From a checkpoint of a small transformer trained on Wikipedia.
Architecture: LayerNorm before each block, learned positions, biases, tied embeddings.
MLP neurons of a small language model. Each row is named by its layer, matrix (up: input weights) and neuron, and shows model dimensions 48-143. Each number is 128 + 32 x the weight over its row's rms, rounded and kept within 0 to 255. Numbers have three digits each.
After each neuron's rows, "fires on" lists the tokens most often at its 100 highest values on Wikipedia text that the model never trained on. A number after a token or word is its count.

L8.up239:135161124142110172125090144134121113085164130123142162156120097128150122155148203090091150175165131135092092147123114109143101154143131111149058088137133155099158171186140179099129060101071166111098098096137113134100095124147102150150047169091129102104185091124180143066111129117093098119
fires on: "n" 52, "il" 27, "i" 6, "am" 4, "nd" 4

L2.up250:128125111089120130159136048185087132062080137079141109122102146132159109119116158115155130138185101105090175132107130090111068146096148148073223107086153128063149137124137101152104191131182123106146135119087181096171126141160188168141160099143066137072140139145165128133161167110104104072
fires on: "ok" 32, " was" 13, "ut" 12, "os" 11, " his" 9

L6.up533:119101110147097132145175155162074075096075109078097148135152109124078120094114149084140136091173136120125174127140181152042148159111145083083090131158083108087097165156132161096039163089137153082205091138115124123115089125163138161149165157103124146090110164085098080228146123130092104123
fires on: " S" 29, "S" 20, "k" 17, "5" 10, "4" 7

L3.up394:136205153104099137114145137144154122107118173079151115161124115157163109117147093150131138119176189125137099118151095106141133152150126146112120170127102135070124241168129145157125150152144156143176108064106057133165180120141070122131110125125153110135166119118119140070133138119099109151
fires on: "igh" 77, " o" 10, " ch" 7

L8.up194:152104103206108122191134115108115104141137081223110021141080154105128161149127146085124137182141099140124155045174073114093156096169157144103111132140123168158150097200149150126121114097077095130057130113128095129147117172092091158120113129106119126142131150134100161128085128158148113141
fires on: " h" 37, "u" 26, "ad" 6, "at" 5, "im" 4, "ud" 4

L3.up449:150095144116153097084172151139179145151138158096064116156083150178128131094164131174070164105115148102074123093165126172144165179133141122122131093121061131149135131175097138163084133172141169119187098098095124105102154162134139168188169129104100089073119117119133179158162177130147137116
fires on: "ed" 65, "ated" 10, "iv" 5, "ation" 4

L4.up677:132156136158131111154110130122173125123111120073120146135127138168057038092183089135140125196190165131157177142157165168161115142135121114084142173122139128057083166155121132105126146115061156187073117150110086128113091123069099135113136122141113195100146124150142121138119075124183175161
fires on: " and" 61, "-" 32, "av" 4

L4.up228:118116113091157131111161095140187156096133136143150179127141171173085157099135110161157129081113095144126148091132123166153121181125083160107130176184109160074081174155208198162124109117103187191119129138155126112086143054090099135120118124137190138089160141141108083150121103103157140135
fires on: "–" 30, " h" 29, "g" 10, "ong" 9, "uc" 9, "i" 8

L6.up25:146121102126102199135125099114064170221056083123121094076095148156211148117173134131157115155110098122168182081125110144164123171132102106130136086149046150154123113112087126118204140100148120116127103118136123115094109105110103122155170146156167185107122110111180103104157109154176096169
fires on: " s" 37, "ar" 24, "er" 19, " ex" 5, "t" 5, " b" 4

L6.up473:138113134134034157119180092083126184114098181163113174129087113115147110151119072088120118145138146145115087159107093086173095116151148110064189080157111097154115150124129099084085115102114102147138121137112087166143149102136168116169096161118115136102070109116135153122127153090065142145
fires on: " m" 57, " M" 21, " s" 10

L6.up798:123162169143158140119153146178185133102135151107117141097118125193166161119098075108136127098154164135158135136171127073102104176087116131140123126085113119066123157099105114133188139080127127146170143110169082151215154169120123093094092069139165173172163157101180084106134138159162152127
fires on: " Ch" 52, " ch" 36, "ing" 4

L3.up176:154114115078151161091170167172159169115141106092146121161111063080144139150130111122138163166143117137130202123201166123117081160102168124099160146126085139099113171134053145141114121094126177147104195135120159189125168124095192095072105111145142085120171151140150093130156153136147144156
fires on: "a" 52, "," 14, " (" 11, ")" 8, ";" 5

L8.up568:189106140088088182141149169147116175170147098122094127111170166161122159098115130125138145126140138151139156104159150136154167109087053133185116104152157037114168156146161123085126119160185168015108095074162069082136124181133136129080095113194121142145165110147122136145141160094127106144
fires on: "==" 18, "ch" 13, "i" 11, "n" 8, "l" 7

L2.up157:137140122124076124079119171165116197132118156183066157097204141101173108122141152101178142117160136118097164129115059125068158151105129103080118096149148135123118209107146146149057121118103080115079149154111152191131147137110120109137154086105092095106062125197091111130150148179097089153
fires on: "un" 45, " con" 30, "is" 12

L3.up785:117107200209144116148085117084200113129153122061175149084103158108108057139162079140156139149139139164090129096106137137067155158116115089137108189099153146065140107176130111178125119107102115086136081105120175108148125112085126166149090134139118151119146124129089142158091118149177088110
fires on: "-" 84, "/" 6, " –" 6

L2.up518:123121054165136254112157178113115067109172139184060123155112099207164124174102136070155122103134140149153162085101164169145158115152116157082124105194145145066168136112119117089104110137117173145116160111143128174096209203148116104140146131129108096147188175137135151116154116106128083092
fires on: "at" 33, "t" 10, " " 9, " d" 9, "1" 8, " |" 7

L6.up372:063146124152099154121172070126143106123085072090169132107172090119148115138157151143132168144073091069166130140099133077141112134115121127104139145152122208140133121187112120168090122083184125149169130171147172170159077134168170143113101170137124187114133102180118170139112120090075160138
fires on: "er" 24, "u" 19, "S" 16, "ac" 9, " of" 8, "r" 7

L4.up807:167143070121164105141206123158146095153089141108100113105136188107136156130118140134150129162111207184129139136157097137118151110094090187113136130127153172156177124108146149144142135081119127148106073128068065125146109091116100123099150142124132140099172169125131097094106114053158087081
fires on: "os" 18, "og" 13, " as" 12, "ut" 12, "ical" 8, "he" 6

L4.up717:155083098132140092135111110145156146126216139098087117084155113105113168165102152092170143123143122125047080102106111160156113043085136095104135134126108149127117115092095097110134113177118113071064147116190130146118118160124105131115157127154173190173211152141143150159166180172126169097
fires on: "e" 35, "ary" 17, "ust" 12, "v" 7, "h" 5

L6.up814:145120093107126106194121127186146103118156116139103130059145136136124118121175102096193178145138151154104181089133130146173114086111114149107169122163180143115071177233122105192160083125172137111126162200128047149117124166080117118147150090104121139129142157113141107156100156123078105173
fires on: " H" 42, "h" 10, " E" 10, " h" 8, "at" 7, " al" 4

L8.up610:207132163092095137186088136097122077141075101139070106141078137122103182102126142156097123146135084123185088110117125145170107119134142081118098088132127131114142146149139185147132155160117140157155136181123093142104103171188112127137088069101087181158179102158156172114083141173132160135
fires on: "i" 21, "om" 17, "ich" 15, "at" 13, "o" 7

L8.up621:158190171200098135171158151128104167138135111070143135108130180133132095165073166146129117128173150126098107125164107143027155171118150117113082103093186097106114189110131149109130103119102115145163144092127120120071122136114185111101157089088067122130119118084122066166141111099161151063
fires on: " P" 25, " S" 18, " D" 14, " St" 10, "{" 7, " M" 7

L8.up592:148113107097093059122143139162135129109105095147143065158171131133083114112129115137155051156093163087110121153081156100154090081136093109189109174150164160099120102093137124093094092127110126111135128079135102148126178174154132133090134147101147185124132145111066085140138134085147176092
fires on: "om" 15, "ter" 13, "uc" 13, "in" 11, " of" 9, "v" 7

L6.up448:131123091187114184137178152160147150143124050157142167137111112150153166164126114083093202024130100076178073120081166119154144138120099138188082152107115141171140111170085211115119141105149153134177128058137122185119120120108121163125109082153136173104153185211125186190128103139114149109
fires on: "r" 27, "g" 9, "p" 8, "u" 8

L4.up356:069066136128119127108156155152141141128098182129087166165162141140126145113111081115120139126135097177130160115137111127123108135086106112167151136161156154144122213127119112113145152167144119130144146150097189167156070158060192112135176126106111105152125141164092068118166098175096171176
fires on: " is" 67, "is" 23, "and" 5

L6.up105:137114125120127153075080132114095123122090095184107144154121178171097138099126104080094126166128067118089108100150181117119091100117124134135096056127166125140168130117141134113097097134142119122140205160115103177154133175089092130122148128163181127135085108168183147124100125172187112138
fires on: "ou" 34, "im" 19, "ed" 11, "d" 9, "-" 5

L2.up810:098124152190146144187145125134076167125162109107105153191171115126138071110110130104136062113123114081109220111159137089120176127123128107144185140153104147151123192097207101142143135094061130135142133060100124106113094161169110096145154167179132147121147168135150091127148123128157147146
fires on: " a" 33, " and" 17, " is" 16, " an" 9, " or" 8, " was" 7

L8.up773:139132134179045056170105160120108137103146127154111083174181172189142119179142054150130159102114097120108204115156151181108079115145163158143150117151166082172108158140174135084154140096141122127096114120090140155080077130120143043100134138070159110127155169127147119210129179169162110124
fires on: " R" 42, " F" 10, ")" 8, " M" 6, "m" 5

L3.up569:165165189106130101139093150116131132115132082107136140090173070158106140105141183153123115131149107128115110141069081164123119202133104104128132113186106125106146167153148093184141135180130164075149109113110172151134127158107106215176113078084093149134178084131116124094130170137151120136
fires on: "or" 32, "ing" 25, "s" 19, "en" 6

L8.up162:141170128155124108144118126168184139132121135114161147163097197141112145147131106104120064155100188098096115069102107123141121134053120128093151109137131163178114197141106141132155127122108165088095101183126113121132149142114122093145156170062154172140154159099110148118180139128228087126
fires on: "le" 29, " He" 20, "n" 11, "e" 9, "," 7

L4.up412:115150174183122127076091129143108159141143087149134149091151192091138108136114120175150147135108133157167144132152080162127192073128084111105107109102138134143093196140108121115116101089091116159108115160139080168096125075111093203113130151153144093149100140130169142184099153162160134115
fires on: "f" 58, "at" 13, "as" 7, "-" 6, "us" 4

L8.up252:172156094101139123170154120112158102166137145123062029122102208127146103122153120181128154116160158080122113068149143122088150145100166169158178123142161157148126122118135233114132101170133191107100127140095181178149132205138099168141128157129074141175094144166134188091153197149117118117
fires on: "at" 28, "ed" 15, "is" 11, "s" 7, "ated" 6

L6.up160:134122078109141154140167130101100100162152141144137195103122157130148114149108091084046182095112111163117194113140166137119131089128169199162156151108096135160094113078090147117098107154116124152077158164184125164121156118111096124168140170130187173215103182111205161152117126107144121144
fires on: "-" 32, "an" 29, "t" 9, "e" 6, "on" 4

L4.up305:180101149140148168079091125112100092084164067108050128126114102126114094095154174145103108170170134099121106145123139192131103109154079133143080150137160087092076129150093076102154144153132116111184147115116110128080136190176154123165075135155129103163179110137114140130137133110110107110
fires on: "i" 16, "ro" 14, " –" 10, "en" 7, "ac" 6

L4.up230:086102070125104101058055105143118138121107124175164126134163131108132117158159095159125134192159128141087176149096095148120144097115132102148086129107145119146126100166188193080148106147105139123148091213135110093150170146120101123144130124184174157116124149153159115108127143107118133179
fires on: "1" 19, "6" 13, "9" 12, "5" 11, "3" 10, "8" 9

L2.up191:145105141200169094155116134178125119102155167123152159187112156181142120123084087144134078094108143177140188106104128161162160149116117089159202144188086122136123155158132073068158150104125158136151108098083135082108166113139090136096213133151073157071107090129112117152133062136134120104
fires on: " is" 16, "ion" 16, " was" 8, " a" 7, " were" 7, "," 6

L4.up863:116161148082049176187149082147101112116132202177046176127146122115063127168159122144125135114121101119149192121140141118142099106151141101112130136163118104146136115133157112140129089117108074105211083132145185105081108116085092072138133072110141147132135096138128105144152144133107213180
fires on: "ou" 27, "or" 14, "it" 12, "x" 11, "j" 9, "ro" 7

L3.up153:120122117064074142144116116121185169106123140119157133135086138127096131090048062110143079143134114139109167157137123172190140101113126162152102147128153159061140102080114126084145079068102115128140078142120160088140086128083111079141082133149136074133113154077147156110141131065125067152
fires on: "ro" 47, "al" 28, "ou" 12

L4.up292:168135153102114105158120122177181125143112152143149150123102179109194166056079132161100143138086147123076184116172078176169135152141133156136071200116141112149064129107138139111138097036104176137117127165119082114157124149160102130151125107182135133131162127115183119176138100104103096109
fires on: "on" 44, "d" 26, "\n\n" 10, " " 6, "id" 5

L4.up818:125138166156171171106133113173096159076142143124186151089131167150143092159146080084121161100156090085138099079159156101131131142115217133122117131125081121157147106128153068108157119150151175137153140143140066183140161091080116154113178146107140134102079132142167197208164111116131138138
fires on: "ound" 21, "ed" 17, "ap" 14, "n" 9, "ing" 6, "ur" 6

L3.up640:140125097161118089138103210143160172097096132130103104157117141115142162169095152113126141074123077078092178097122139155109125179134083151137203099143134184133163122102150090163096128092105138169131131074135110118122119135118169101135126134109076183124128107150159092160160128149099066156
fires on: "ly" 29, "s" 23, "ay" 15, " of" 14, "ust" 13

L4.up673:136110081175105121154132152173110126124075148095135108151186086134125170150136146133069175112090127154077112067117122097107075154100096147192156123175148129152117172166120104155133115084147125142091081177118061105143212153065144140103104145113102162064146074103086132079110159155127211200
fires on: "en" 20, "f" 13, "v" 12, " and" 11, "t" 8

L3.up118:061172141127173123095153148075128140107132101070088157144194137162120074144104125120104138144143128153151165078118130164117142118116132112182166101133110123087119179107089138114132113076111132112113153178133066153136121079072099156123087139151138156206158164134116077154135116155143133121
fires on: "-" 97

L4.up552:098166087107137164089139153153067093152150151108064124111130161140185165136140115066114092177162170161139172115192158146088134111153090139099169181158149145141170110137163148121108121124093187136177121129117102132134125125124117149100145166115180112085137111172115167141074161086142144129
fires on: " at" 50, " as" 21, "ear" 10, "is" 9, "os" 4

L3.up84:185181093135127128057100146182157131182119117125127084119120178135108128166119103121100123127058151117149143114143130129174140196111057166102140125101153093104172094158123163114145088140143176130154120158127143128143079085147095152118148088101054168188200082119160126111132097107143150073
fires on: "um" 23, "ue" 20, "ity" 18, "and" 11, "ly" 8, "on" 6

L6.up380:105094102058158077101143166138112170139129143111099104154179111133052165154152126119174186117118173153135047134126133034152145107066128130086096136152081079102139088131138100099111142015105122114122139151076137145144204166095080118145190115143157153155099164150153131149162132071100050088
fires on: "x" 16, "it" 10, "a" 9, "qu" 8, "st" 8

L3.up512:145151110172087148104135116144097146131126104186141166178134148175155099126101102116065131196205133114085141085079100079132160133089159106138137129146083117118137163076121110124101157110105112119080125094152161172148073162107146164120173131201058137125103139151109102197154177121128101099
fires on: "ut" 28, "ent" 16, ":" 14, "uc" 7, "ur" 7, "ed" 7

L3.up525:086189095128132152068136165116149145105142119094145085068194139162161133134101168187092095135116113149109185137074130099092155136101137129134137123107142116134092154171097089121082132126119120185073111110127148149156111100079060173098151165084132085197153121111174160131162140116102102130
fires on: "-" 100

L8.up222:130092093101058170111109150184120152079068095121091175170108125133107137132077132183097136100166077109145100133189191101082178109114155076109127129123200054120142104147134120132135124124097050169092132147107088152116161104086175112065088181129140109102096148154169125115116165160138102158
fires on: "ud" 30, "p" 18, "ab" 9, "ran" 5, "im" 5, "ed" 5

L8.up519:109095120122120025058152174120150168140162053096116150077084120099143142157110115179088177177095160132104146138207117146149167141077072118097094096152138064090121123109119122135096097122134079155108144078142067164083122116095077155100109128167123101104139125091096127112121097181143160111
fires on: " st" 16, "st" 10, " se" 9, "l" 9, "m" 7, "he" 6

L2.up694:124161060164142137149099138107134165098136149151107127108103125137154109095132131129137157130179122092077148136204138149068084158051135227058159128116114109063054141131076106110088146135143144128149157144124135170172119060145163115091143082119113099152137123166210130152101125164104154129
fires on: "ry" 69, " his" 27, "ary" 4

L3.up276:091165126155171164139162105142086130086117159115097125164072164159105113173187104071126070128131113213114116102153151157122160096080095060093116131154132184093139136110161154127087114112096184108133130120157120125064093131180131134148164063088167138101158130122163113176177142098150165094
fires on: "4" 14, " " 12, "8" 12, "1" 11, "5" 11, "0" 10

L6.up250:119091113105129127113135097169132105195099148158123158122103155154052156115135199126133090164168167107116175083074151136137047124117123073106197195155101112179131117088110161090135147158123145114095127138154162141122139158200106150155158166148164152103118080103143187080192132160146131080
fires on: " in" 57, "," 11, "A" 9, "n" 5, " |" 4

L6.up94:143160109130161189136152075154109103077156182151150143131151164115156120181136125048106138163136129072149145080141172083115152111168100093137137115120119099119117101101138048078091131107115103161159127173158076110113119095125153084097096112134152180135115120175174135119129121096119102160
fires on: "en" 19, "n" 13, "k" 11, "ot" 11, "ed" 10, "i" 8

L3.up292:102122157138076137135140116165141092175106130185172172120078154120148152138118129167112144174165133188121182175071097190054176112138111072134082123129142086120093172127181064154152162104133112087026129109145160144126111167082123114112142136095094103107170166157131092141146156129113185122
fires on: "ut" 61, "ess" 14, "ad" 11, " Un" 8, "s" 4

L6.up716:152124114148091091149138119143137099148175137104160138136145141187145119112152175132106154147137114151113131158104114116100168145100145159077089154072100086158125119098078113128116086144122081104123129080161133110096105161101177104077123116174081100093145097145117052163153072139152114150
fires on: "ad" 12, "p" 11, "al" 10, "ak" 10, "ut" 9, "ed" 8

L6.up72:114151136126138120077144139128097111130122195100138113161141100159099140143101136118081136116166161181130151126144034158136132120159154089152047166148099037158156158137152157170123086128083083056160123156144177110072127120086150053085124163150120065155106050082129148190222162140165174117
fires on: "t" 64, "or" 9, "ar" 8, "it" 6

L3.up567:159129083109109102110145097115119137149150116098090096147194137154130107146117130173171225078149171159090099164127110146134120093119127175153141117172137161187071093075139110137085136083151114064147063129099170137176164125114109082153207234139143222154105086126166120160139117098094088126
fires on: "ust" 31, " Mar" 23, "ct" 11, "ember" 8, "ber" 8, " J" 8

L4.up662:062097119095099076086144128084212141116039125118143142078185138151123119089108099153185127161127105141119116181086140138147123139094104140103131119081093130129077188101197129129157109132101150183115181122152129144165147134153139201142138108119077191103143185100119104136158125168113138148
fires on: " " 25, " for" 22, " of" 16, " in" 12, " at" 5, " on" 4

L3.up837:185119105128095074166100135159094143145126101150065064128128161070042217113150211128117106111140098133125108107107105145169126071122151153184136087145206144218135185125137087075128128108098098123130124131183114130111111164154140143121095145086125157123162119162179201124127125108093157121
fires on: "om" 26, "n" 20, "is" 11, "at" 10, " I" 8, "ly" 7

L8.up383:116183069118142144166114178153099101121152140144118164176137064157125133164074082125174114105070193183172110163142122110073081123106137184129114132089107127124083107123123083149073153094173198140155125123134078130132118123141144178064121142146140130169121150123164084113140147131172137128
fires on: " o" 31, "e" 11, " ch" 7, "ab" 6, " (" 6, "us" 5

L8.up687:165148115128163144138164135124110133120132189119178138117074172174138190158127156130101120127106104150136134131127128128159160123156124090179163123134144148133150125137215186135139155107108144146090092171178139172104071153094181155146120184107130170121138163185152074101083054177177138182
fires on: "2" 55, "1" 33, "3" 4, "0" 4

L4.up874:149116119161124185151089114124097156118165164153124147073096105182160157091162125150131163120107099148108162104098132070074098170141120171140143131133105139118110126138134155152122130154088047190151119080114101167098166103058133162110128149128158135096148113109139149094122135143183158171
fires on: " in" 12, "m" 11, "ad" 9, "ive" 7, "b" 7, "g" 7

L6.up377:101104115187086147120137144122093147132108129139145125166168064165104145144109178233137091079111142105169084177046143133127125140097148097124088130122100148122116168083094096164087089136158135148154160074119088113152104134052100102102146139133087117140122170170144071144135087160139116140
fires on: "it" 36, "ch" 22, "p" 9, "al" 8, "h" 5

L8.up831:129157133164105125136135118145099163072092146181143122125096155151150158137113138102072188126084098099110115074219127106142136148096133187167128135120122142094113168180143123145140088124129112120157081146066196102112146156095114080078063112145133111162120141170175132121178173090169107155
fires on: "ed" 19, "at" 17, "id" 16, "ing" 12, "el" 7

L3.up780:181088110104169117133141102131143140170163168102156132087133146136031099194141155109147163129093135106158099098144141165143151101157121129050107128141123087126117127150132100154169104113082119149073130197112136135139111135183106149145121084091153193124138159133181094167100099112102114149
fires on: "or" 54, "qu" 13, "ac" 9

L8.up491:171152123178122191135131142124130089130151110117096144099129080170141129210165094108124169128100127077171132097087134133128110112120132190188130139105085114171134121165109150148106152175126110150109148180114188122075132192146095131130111168087092207168088172140194105132177099100144153169
fires on: "t" 25, "iv" 17, "ver" 13, "p" 13, "g" 6, "an" 5

L3.up707:159146049142081169098105124159132116109109097092117131174189149129129117150117076169120092190129173166109144178053127135146153151111168110131122139116102158153070106154137168109103112150138157114133129122123132154133156146160083111142134131132122150117130150113152123137097101143055061059
fires on: "0" 16, "1" 14, "4" 14, "2" 12, "8" 11, "5" 10

L6.up510:128114112128133133078180149094169144078108080163077076185150231124099116187128173113124165208141123108159139094105145092162105140113145121143107118133121099144160140090119069084176189205146147065161154150070051098140145096091184134088131150148096160113128164108116071151109136142102175133
fires on: "v" 27, "u" 25, "ver" 12, "ul" 10, "ad" 7, "us" 4

L3.up814:127094134176093066151151160116120141077113165110141154066139163068151092197100077148149145126152148124109091143097138119095134184102147129142094105124139142151120179178172114117083124118073095141113068103173118076108173139071144142110160194122126156134138163100107168136105131125169137130
fires on: " m" 39, "\"" 19, " M" 16, "/" 5

L8.up341:112176094131060182083103113136137117112108159111109079083156205195077114157098122119110086188158177078175131108109088109170141187099103115113141141147087163108087143117065122166149106094151125136129117109143120106091160116116116158167134162098145121074119112064149154098151129099144107066
fires on: "," 73, " s" 7

L3.up537:141213121140110091108177174154101179136104115076110066155150137163114071114100157163124191126111106179104137134164116157099160129121048068134168111111107142155149143125210128064114087133183157115177074138084112117065094150205164079169139121108167126067150150153109063144133170141104112116
fires on: "4" 13, "5" 13, " m" 12, "3" 7, "8" 6, "N" 6

L8.up676:079110100102123136247127134159153150102093184148079114122073124151109109038121115102098141095134148133115202154198123091168135088110171061174106159141160167101104117121136127094159127136123160166083120130160135132136137126152127131161101046173107175112086106181201132162124160088161148088
fires on: "\n\n" 34, "s" 10, "ch" 8, " p" 5, "," 5, " " 4

L4.up813:140146139137105129079066164169162160100066079129137144114155167073114200128011171187090132122149113141123154129120087149144174137088117122156121101201149106132157120145103124095190113137109183157135116118128094136076167189128094136101162130175107178131147097115092122119104162153086130152
fires on: "ich" 36, " that" 36, "ay" 5, " it" 5, "g" 4, "\n\n" 4

L8.up371:113143134129174077137172138140124081108130125179126074148172130109090149124118184130163117131138140125129124143168100045133079084171127155134004157166171107111112162130189153167143121139078124130127145083170112179116112152154129105133101168143101099096175159119127147044155075108192129101
fires on: "o" 25, "il" 16, "n" 11, "ot" 10, "ag" 7

L2.up129:151168136192099153175149166161149136143124148156046087111146150129153172106140031133091141186114094163152211119105123148150093097051121068116164106184123110117117155129079172171116163105085150128150106141131183208081106133127134076109116090065107115170106142158119141108135117134129119109
fires on: " M" 35, " U" 8, ";" 7

L2.up205:088201161131090115089156151165184097114070151130123104125164106153155103023160106169133104133135147083194148165135097156158137155142096066135157129163121079097125176117169150108223103116079194166145108133089101057126082177138104124162163159152139189137103171137133181161178117149155122150
fires on: "\n" 37, " " 20, " in" 15, " |" 10, "6" 4

L3.up110:079098115135145132173115155144136113124116128143146169165177147139182069145076084187111088129091115142117126073117136137114116111142168127112101132143104211129101168085088111114079136166067151203119119127133131084138137112097137145114177111084113139107132140157079092200129112180129149143
fires on: "a" 18, "." 17, "am" 14, "g" 7, "y" 5

L3.up435:133115111154156093110095160099138097136146080095131176100111214141139128198011132088143134155157110153156144126131187140143162142110152139203121115058181171112146115155088110150129143127103108129122168120101128159122095166088137166175122122114102124165111150103176104152109084152103128128
fires on: " se" 64, " E" 15, "d" 12, "?" 6

L8.up250:155149134079210124125161163175132180119137135162087178129109112162103116106095133081156108171085059183133150105118110138168166119065189142115182126158090172090149131110101134092186139113107131092097154122177108087119085112143090132133187133165132157163136134097127163172129139152121147157
fires on: "," 29, "e" 19, "ember" 14, "ary" 13, "ay" 8, "ly" 7

L6.up358:148176134161120184116165152140148089124071125129140132170087151192110141126189135045125085099085169141192147125120154160155102137111123102094169132157137120123175107179182186117116155190081142146115092181148161197163117138135188176146133133142105077129142149126142129141153104141171127112
fires on: "2" 48, "1" 42

L4.up163:112153081136088173133150096113172162087084114123122106095091139191172129093096175142070067143111097132145071113134116122099183128141122172103075132124131131125150102083137145122125104114096138077113151064182161137073118172073117105141108150160126137073196210156160161152091078144128114122
fires on: "i" 19, "h" 13, "ard" 12, "t" 9, "v" 7, "at" 7

L3.up309:152137164134124112096133130137183192116157155161107078148143151097124113139073154106157120130095103146157138115156094128119153057127038175106176116135149141080156166097167126078098136147199137121179113115101130128117123138190163115157088130105026142134162123140130108132169134117141108136
fires on: "ly" 23, "g" 14, "ch" 11, "ary" 11, "p" 9, "ust" 8

L4.up679:122163104091142136147077193112136109068138138093135116147107164189106179117157114150071189117215072108103115146135138082147131108094142177160059145141123157107125113133072102135101114079124128166153105167156179139188148079098109063109108102132096100126136147133135186113095143113110100126
fires on: "al" 38, "ly" 37, " le" 7, "ic" 6, "$" 4

L8.up226:124155077138120132155169117087126170146151161164136119120162159130137105160099178139114196176124092118109130154141125146136106131127134177097128105155042243117081147116101086213093104121156126115125119086132154136143122156107089161121123115165107098141120136223155157156122126101181172174
fires on: "ed" 31, "f" 26, "l" 22, "r" 8, "el" 5

L2.up671:116125087128086063148110156133164144103147127120108109126124106134115180194076158116106077170124130119124136150092132096134193115073109138132102129114094057123112149108137084120183129118107148102105155158107078145153165154119106159169127117156097145133166100095121114162137092149146123159
fires on: " that" 89, " of" 7

L4.up127:115140179086052117074148135132107158089135133143118117136167161135193082170128058131149190147144145178124183143129140138166131105063096116119153080116111072080084154148113119066121159101053164143154166101143141126111130144084142086208096147078114137090083141120095149090108093113085133125
fires on: " m" 56, " M" 27, "M" 17

L8.up574:081106076128112118103168075093137107108121167066120106172112137130144153130149138098114079073090153108132156125140126093134119154174067172160137150099089132105077103128191175087181137116102182128093148115187128140074122146097111161166133129174098147116160139114198154159089091125120137159
fires on: "iv" 24, "g" 17, " " 8, "v" 8, "er" 7, "i" 6

L4.up61:153100100182123131123183127182114140132169201166183139131159110151125095080158177141111163160079138072143178140153139081164115120095147104148074142128124111083123124155103120145122101058129101118110189095113139098136148150089088179081144089131133111181148116120175142117127196094150086128
fires on: "id" 28, "ed" 25, " con" 14, "en" 13, "ost" 7, "ro" 4

L3.up324:076148142117187146082131116095198131127125137164148142091116118190121143107146110108184157169132187113154169102135169111131113126144138137112101173134107145121087161170115130126155096139138138120139135159107170098136158075103109162157110176130149140094158111078147154145121131139219034126
fires on: " " 58, " se" 8, " |" 8, "-" 8

L6.up578:154108144139125144110131117096156103106113153160082125093138116157121122088128133154138147163193137099142154143070096128100121117097099099196099116125141040095106166103162105147119136148137154077147145160135078077156071105118139122153084096079170116088217090155112150118144162125131223151
fires on: "i" 72, "s" 11

L3.up251:116104116175125147131131164166156144177174163123108151087082068128117147144141155136101130137149087165082096162143123121120056063119138173133146160151108123159113145192113104130134117144126130175108178131118082151140171181116090131085125120127106094093165153065103163103123097141150162154
fires on: "le" 19, "ill" 16, "en" 8, "f" 7, "i" 7

L2.up365:129115125157102165101175172062178145135112133165089119105105138132145059065103181067129152120201166099173142112136126172117149129147099092132149132074132129175146187089153129124103171155159131048166133136155142128160146183087093172144159140121118147087140068167173136181192126153139154143
fires on: "ion" 21, " se" 13, "E" 10, "s" 8, "r" 6

L3.up626:154116139146111113104138152140123063099131058133132099056109117140150145151158079192213117145108123168083093097163125053132188079132125140121094158140107139125134091186157148109122135074133149100100131138151118164106121127110146146112084161141124159162057071172162187168130135172088073179
fires on: "u" 43, "im" 24, "av" 13, "ion" 6, "ri" 4

L3.up286:140067146177108088138159117106141142102135203136123152089088119158075185093117114101138109130118072110148164092080191134133125138172148131087142125166123099134104078137085096173163141127104115178142106098164114144023161141091190145132147141066160200105108121154169115150146131149136049121
fires on: "n" 59, "c" 12, " of" 9, "g" 4, "m" 4, "ed" 4

L4.up464:199146060170101129093109129105172142124113172149169102124171145113181106172104107158150124122147129143091198154107031144065128144108129065159145120102095150094162114123139152070164123173192175067143087182147105160087169150195154116109112105156160148148153116165083082083074131166114130117
fires on: "3" 27, "2" 12, "0" 8, "ong" 7, "at" 6, "5" 6

L4.up168:073134103108155091099172117099218120130130122155163171112131165118104094140045134133079147144123112140166162135141113118102144131092126156110078141138156158132119145107141112219113105111099100111130140104126070163133119164137166125137155095194117109186089190148115145117096109144090134117
fires on: " se" 79, "ac" 10